Weights of a small transformer language model.
Size: 20 layers, width 256, MLP 1024 SwiGLU, vocabulary 32768, 36.5M parameters.
Architecture: RMSNorm before each block, rotary positions, no biases in attention or MLP, untied embeddings.
Training: a variant of Muon for these matrices, 624M tokens, 9528 steps.
MLP neurons of a small language model. Each row is named by its layer, matrix (down: output weights) and neuron, and shows model dimensions 32-127. Each number is 128 + 32 x the weight over its row's rms, rounded and kept within 0 to 255. Numbers have three digits each. A neuron's up and down rows have the sign that makes its largest values positive.
A block is one neuron, or neurons of one layer that tend to fire together. After each block is what it responds to, as a language model described it from the Wikipedia text at the highest values.

L16.down153:105155075126086163144142156170102118111105079139123193092105134165120137093162157106075171148107078110140128096129132119160140155066133146130177164119127100120135124138175133145132145158141121132081164103139083095115146128077171101147137112127106139147125164094115197110140161100130132093
L16.down294:121153111117137160110130081139179110147116142141132142125061171110124209111149093175111104171117131161163089114138117113169129080139082151131141137118159093135152137099132121095097101145097105114089140130202109112037140114162147055130118148136136069116121152095084080113118092142164104116
L16.down358:150161106125059134113108148086148129136141078147143122183076122139142127149116147131132151074138137106157126156083106122121139088114185080200053080113142149152154157087099050146113080111126101082124165140121132081179164181146064156144141116082126127123078159103120116051103112077147102134
L16.down527:102081173176149137173104133127091100119103187155119095131130086151154119073182120101123122148138168157126142103115135097200116130175166152135129149107108153181158120166183130182140183191130100113121114069159123129116137081111127121170120078094143099136142089140107151170166201169124085101
L16.down837:123121073156154076081121144177086122129058107082156133152188101135081132095170052117139152123121105154097113165119128156061167123135160170168070110147098135171083095187080116153127085112194074131078140104149139051158095129108087136082086162144133078147115136101137112121082092098103133122
L16.down858:156144183130150149118152156193125162152107033123105185124091118096114101119131148116148113146158083131164108119103095113108106171173122101118081144127138138132136182128074124112133107106180165120133080099120154142173172129075146082144082148125162091130169053028138105136146103166143100100
L16.down882:130167122163168137086079180160132198107086153114108130166134128150124112084119104088162108138101107130159172145130066124109198072146073115109125111165105139114155095109120050140090138120096149132079101099180135123100113150178158106154120102117101120148201075113092163143161108124126046131
L16.down923:125097150138128136112089152121149125135049083073139107088128085090185099122192120156207163126129146083124157159108150102095125108168169096150148130116106103139176081179119097147106165179110093158156155113167082060098096113117137133151083125134121139127119164131103112140137087105127117117
Responds to: Main verb after subject

L6.down693:158159116144125085091148172210154136096112174103064126139099133112148111017182026118150137107158181116148127097154147118126150130124119120128064132107128087160181100087168182140109124138155149106122106123106153157099128119113135179083132148092143104132132135049161161092110132116152148140
Responds to: Perfect auxiliary have/had

L16.down417:121090158150122110107134083104124143143107123124196053154081100088106092158099067145085136086135125132100130152103117055176105147126130160121117127139155181120150088115114150081193123121137122120106106161163162158100130151069149114071120115110075145170125117143192127115168055108135122131
L16.down550:173098147149105109108142151159182129114132058200156069148129145127092117121194115119148094114105045129142120085140162115068126175125120151105122117104100129159139095110143079104171116152174152152101087094081109136172160116083126102091111092169133102168112093117115096139163093116146156076
L16.down718:120139143147110134131093113112108147151154185066145126104142142090159075107140039123141070151097108162147170109174097123138098088122108148070111144108123095114074139102107149062133154097144148068154140150121122128141130114043166082129125118134103146125114119129132110115140091118158095120
L16.down723:180100081132118162146224133093170082126079144091187144150184162098120056133125140134156091144156093143147106152112128103109086129146092143144158151140138114087121179070137181120133165132087132068188097105186073090087131115122116135104087125127079099070119165113165164169101124130161169135
L16.down846:099172143144119129134124130109143131134079089129104107154159093142117130184191121114078089105187165163150162095123128093146126140092113122104068096120153136145127143123126111122089141095116134029111061170159132162100129118089127151185090108132191132166119105146172146125163136103123126111
L16.down934:185140096112123107093136114136124140100158099147132138070103150152141042132070191133180145144132114134076157167162069158159117145089119161099094139128109102114159144167165103159128147080129157096153111103096165151111155129109169081123098137153158164126190055169119091202147110108119170085
L16.down962:120105135181117111134093117140123108125139146113081133160163115118145126058099161163170140139126090199185076074141080155166102106162168113131044099133141165125127108143092195128088106149048123084132156166156067100112109148123112158182113168098142186144165124166104146090068133113116148142
L16.down1003:140117228134104145120122119102128106115137109122116149148162164093120055167164105102162142094137101113225103151141112106129136135073076089114091119152145176116129146106124217072131096134131124082131097112139148082122158092108152105073099073142181128147131132085120109191129088055120167164
Responds to: Pre-verb function words

L6.down894:148104113125118155124117104063129164094112164096159129103152069188137090158109107176143099166121114100144099110105118094160056139100117152105018142137130151137150164122153199109153078176145186111141090106171141121195157112061127164129152134146166131175121152129088183160128093158190136129
Responds to: Contraction endings and function words

L16.down119:143184077162123114113140156092163078127065101151130083112136128164111150141173120177110116147133156078105106091119129069182045135124134146157122179140161130118144111140150167072037083114113135133131162121146144098177176155162145088104150147117080131131140136154115112100080140116133147115
L16.down216:138137149138146089111178117101150112129129079097067103109143106146110158111152154137103149147089110118156102129119118098136178143134099163122120165119139130118126127116103192117147152129113082142109185125119152177106112134135158092169179210164127145098128145106136180154097112063079122153
L16.down290:090095157099114160114134129124163107102112105068159095176127117149170095170163118106098173116118113108097115160071122187087142134079116126103123130136071088097121091163110146165112133143127143103116106135126173176155112112087167163132081129103136126145094174128161099125136123236117112087
L16.down539:084194124122155119124092180152115157102095145123140114080154114113160176127124112156108165069189058123116142108091079122174154152169119087086065156132138152072119167133094128090103172128137121175097154088127087120090180087095093115141089107137098106154155089092093134091135108110130180082
L16.down663:146184128114098110164107179168127107152138106100106081119097062164125118155162155171123095083094088097138148140190140135127157146147149127155142116109166137119151128162144155190165166133158054072127113135127111204136087165080100126154079189090131126076111142164126131154161097132113139152
L16.down779:073106117084156141163071161136111145106150121121133139182129071173126117165077121156127122120176146097126164087065147135142150118156098169131115167099121149024114130122179115187154106173133123096095112156126126100132094114124151131179158117135181084120130135123132111116127146145063114093
L16.down798:169135193141192098045090098202158134134151165075108124138098131146057180102185145121148087121104106141150179090142109119139125089127090114124134132181218153071104121100167137079162165159150133117132140106128130158118165137125126103138096097163101145104146177137157131139125107130095118100
L16.down956:146152129116082111117099160152150108153142121071164126147160114092152151067072184140095107129133121185108153114172121126148114144100070183045239123119157168138162154160162098144189098123128128166130156133131198163137160090119118098170123161158122188063084108099080156131109145147166091108
Responds to: Space before years

L11.down78:152132152106079140102151190178117162147109094122125118204156123065085134141189085110122140163162135179103166168095158101120060169106091122159135095124165187111152109098146193108134117094107124159109078130157161142133115155130129173093127153142087178083178125124123175185200111168088167176
L11.down200:142185159140142137117152157098103150145119171078143121158132143155135118223143161157154091140107171078120096123101121147144118152138101122129137156111131116131100167072097190155145115087089143112160110093110121094158068212103076091096166133089106114131162170146128126153158213135162162064
L11.down461:144143127110121141132049095102138130209147088059137150204113130159130177189170118126132122103175142169169149104120128100159059105098136073115107149138129101088126147105175135190134137131131076107090119142093156145150116107131141146092122148107107160091074145161149200108157156148155139139
L11.down522:053061123135115112137135178105140138144080064111129102147156131145093113123104094154167116112105163125070171126151138113167094103114113126149197166127136175107154136160134145123189149139138062081165188119115167093116132118126121162146203095107171142151090126137159105152153087096112158179
L11.down584:096118106136126063132168150153117185154109113101146097126178158164133125103121138157192079138146139102128195138127116071134118204129104125052107099108128136114166179139131119194169105079126093132175193153102116134124143154130112140104153142098145103111148129112126112168119108128118081162
L11.down761:141117108081158069108146175168139198139072136105105191099135068105096158183170158143151095140122107171119049092187187105111092176144116152193167192067158167143154109130095164147137102122103143148170195188113097159120141114136122146161144166131179092076133151192149190144158145144115106094
L11.down795:167115113085155131097127048152122162159079137131140154173158164154084123167180171153118127100158099128133176127176115166161092137128132088157178131122068108118119054132141155177125135089106152091159103119102100157150136106055102109152099154081136123106136142190090136131167194111089165103
L11.down850:134119155138084145135125133077123125099095161129077116138127080121150139202112144135155081110134143114114156157172162101181097148121162171151130120159120163109080147102146133127136139167149120119153118127148115157183128143153094200156133127124140115148083127170131151133105140128090169114
Responds to: Year-start space token

L11.down2:136125105099147051164123123105108144161076185153136121115155168168127075121158158121111094144105146108133137162160132127157105146075153158082121167100146146162150119105127117123110119154102155104108095193104164148112169094071172155075095090148144130112103141110139163138124140089139148090
L11.down167:105071123107158143221099039130094093118152102158115166136124125122132082184108121176084125170152138072126140127062115149178181105124139119126185100116147158152123140122135122102084136094165127108123028146073107123115119104127164161149096112133114143099144164108145135097182212061090069138
L11.down292:130148140111047141131161116114124157163117126128077186167133152126071115081111110170097109146145139176159128078062139066167166141119091127152128139105125173112122081123175111185112106136207102136138145111124112161158172061106157096131110189108145089120143143097174150157119140137122134132
L11.down445:174170140120134170129105057147154177117090102103150125129115121140105167178098120132121085165081147156079063170164145082136163108094086096120093092134105081101122123179100135095158126133108134138140097130100158123140118126076141085119125100181132144124136118107151092122095157101145204064
L11.down788:155133088107145143136067143167139058144117190098236131142175047121166095088105107108096131080129101076131121155104089149180138053067089098059161122102132141116155178144136097102112150150158104129098121096159095147167088098138164146124164123100176099122126152157081167174108162140147191108
L11.down829:169148118130134132183169145152150133166113175074130150145144115115146157147115122135099137076133126106126169120162152126144157163183127129122099137167154163126091071154095134141214168156118113146144098155118148132100129143104195182129102100159188149136136159042159144220195156153125159131
L11.down840:096116109142080125086159167131127156137182139087135120131118151090121105108148077091128131155069086125142156119136085109177077116192125182073040179132145104131136171179199111112138101130102142143148123159171172093094185039150116117093123142120157091130111142192133148203159105075142140100
L11.down903:115117137093132185115052131102127068127077064127071108154134121141138054071110077130096113140154109139157102169154121105143105094142123135146119150130156130101122145142109120159111113060157165134124052136186246120104183150145103140108130139102107114119188086119113163132135110146075099136
Responds to: Pre-verb negation and auxiliaries

L11.down146:103111150152079104167121152124123105176142180134185103118132134133119077122153156178122098097126083130089144154091168110090146135160132102150051103131080107072088086142104114094112105101132164089129139139175139164151142097098154095101109132186072179147129135143174088147120083128108129147
L11.down355:077138089113088141146117140141133124159161151176153061136132066120077199124084214158169092086102146132112116121085150153193120130117147119107111133162123154139127042115149119152142101084098155164091152128171103191152102112155134090090133079190075191126126114115132124095142132045097124099
L11.down394:142159156189147105151131124183158213136066130085133092155162152155187131084184160149113070050092145102113163124146161127125156146106184166105049117141142111104097123062107123137121093130097103117098098121126157098122114147086112146089168074121149138094097125059101140133124093141140132123
L11.down533:145101144064182126101114147087051174148101148155169140098116119136106091078132185117169121126075138148126139117112147094149111154092155136089150109092117144096114151106088115121109088170171043131176083150122163170142122107146125122119133073139123134071134121187089095091120157110163181038
L11.down597:097129106166097117126131134098110131091067171135129109152108109129087131085123104158123132118114086143132166180074171170161130135140131081125128096144085171169106117059094177082101120191108150137150158139144144140142074142188107120065109072081125110147124111132143123124067132118163148159
L11.down830:093189126151091113164145115132188135161108098173150109146138109108167127104087124146096126176049158141124081171164131071188117060160137122096166106135124104197149097150057148105128073153141153063100184149123157173133112141179074111093157120129146136125170130104174142125058156093121112109
L11.down837:101159132088112123114183137163126152162099133118155107182101121177109138206135170140101183125130149134148142060127184181080174178124096153089125116133109128131114130098108161167137161121098173137162137182118183116095133181103184139120064121167168107102093126091131126124126139128155052162
L11.down1012:075138110084150127138160089168166162119091054217169163070118151102104111115161121147170115197139128163062151096115070147168137090153104107135139117085141071161090125137070136083149121111104109100186082103084126092092122084062118172076143131136105153142119141158102097093199157148144128106
Responds to: Predicate-opening verbs and adverbs

L6.down922:058131121118101192120124111083136103141148140184099129081118147106107143140146123141169074107154171170099135133065122188075142191117057106139167132143123088157137184086161095144077046125052144123144075116120143117149138118129078171112140148144165135154128139124111129132096094160129116129
Responds to: Year-start tokens in dates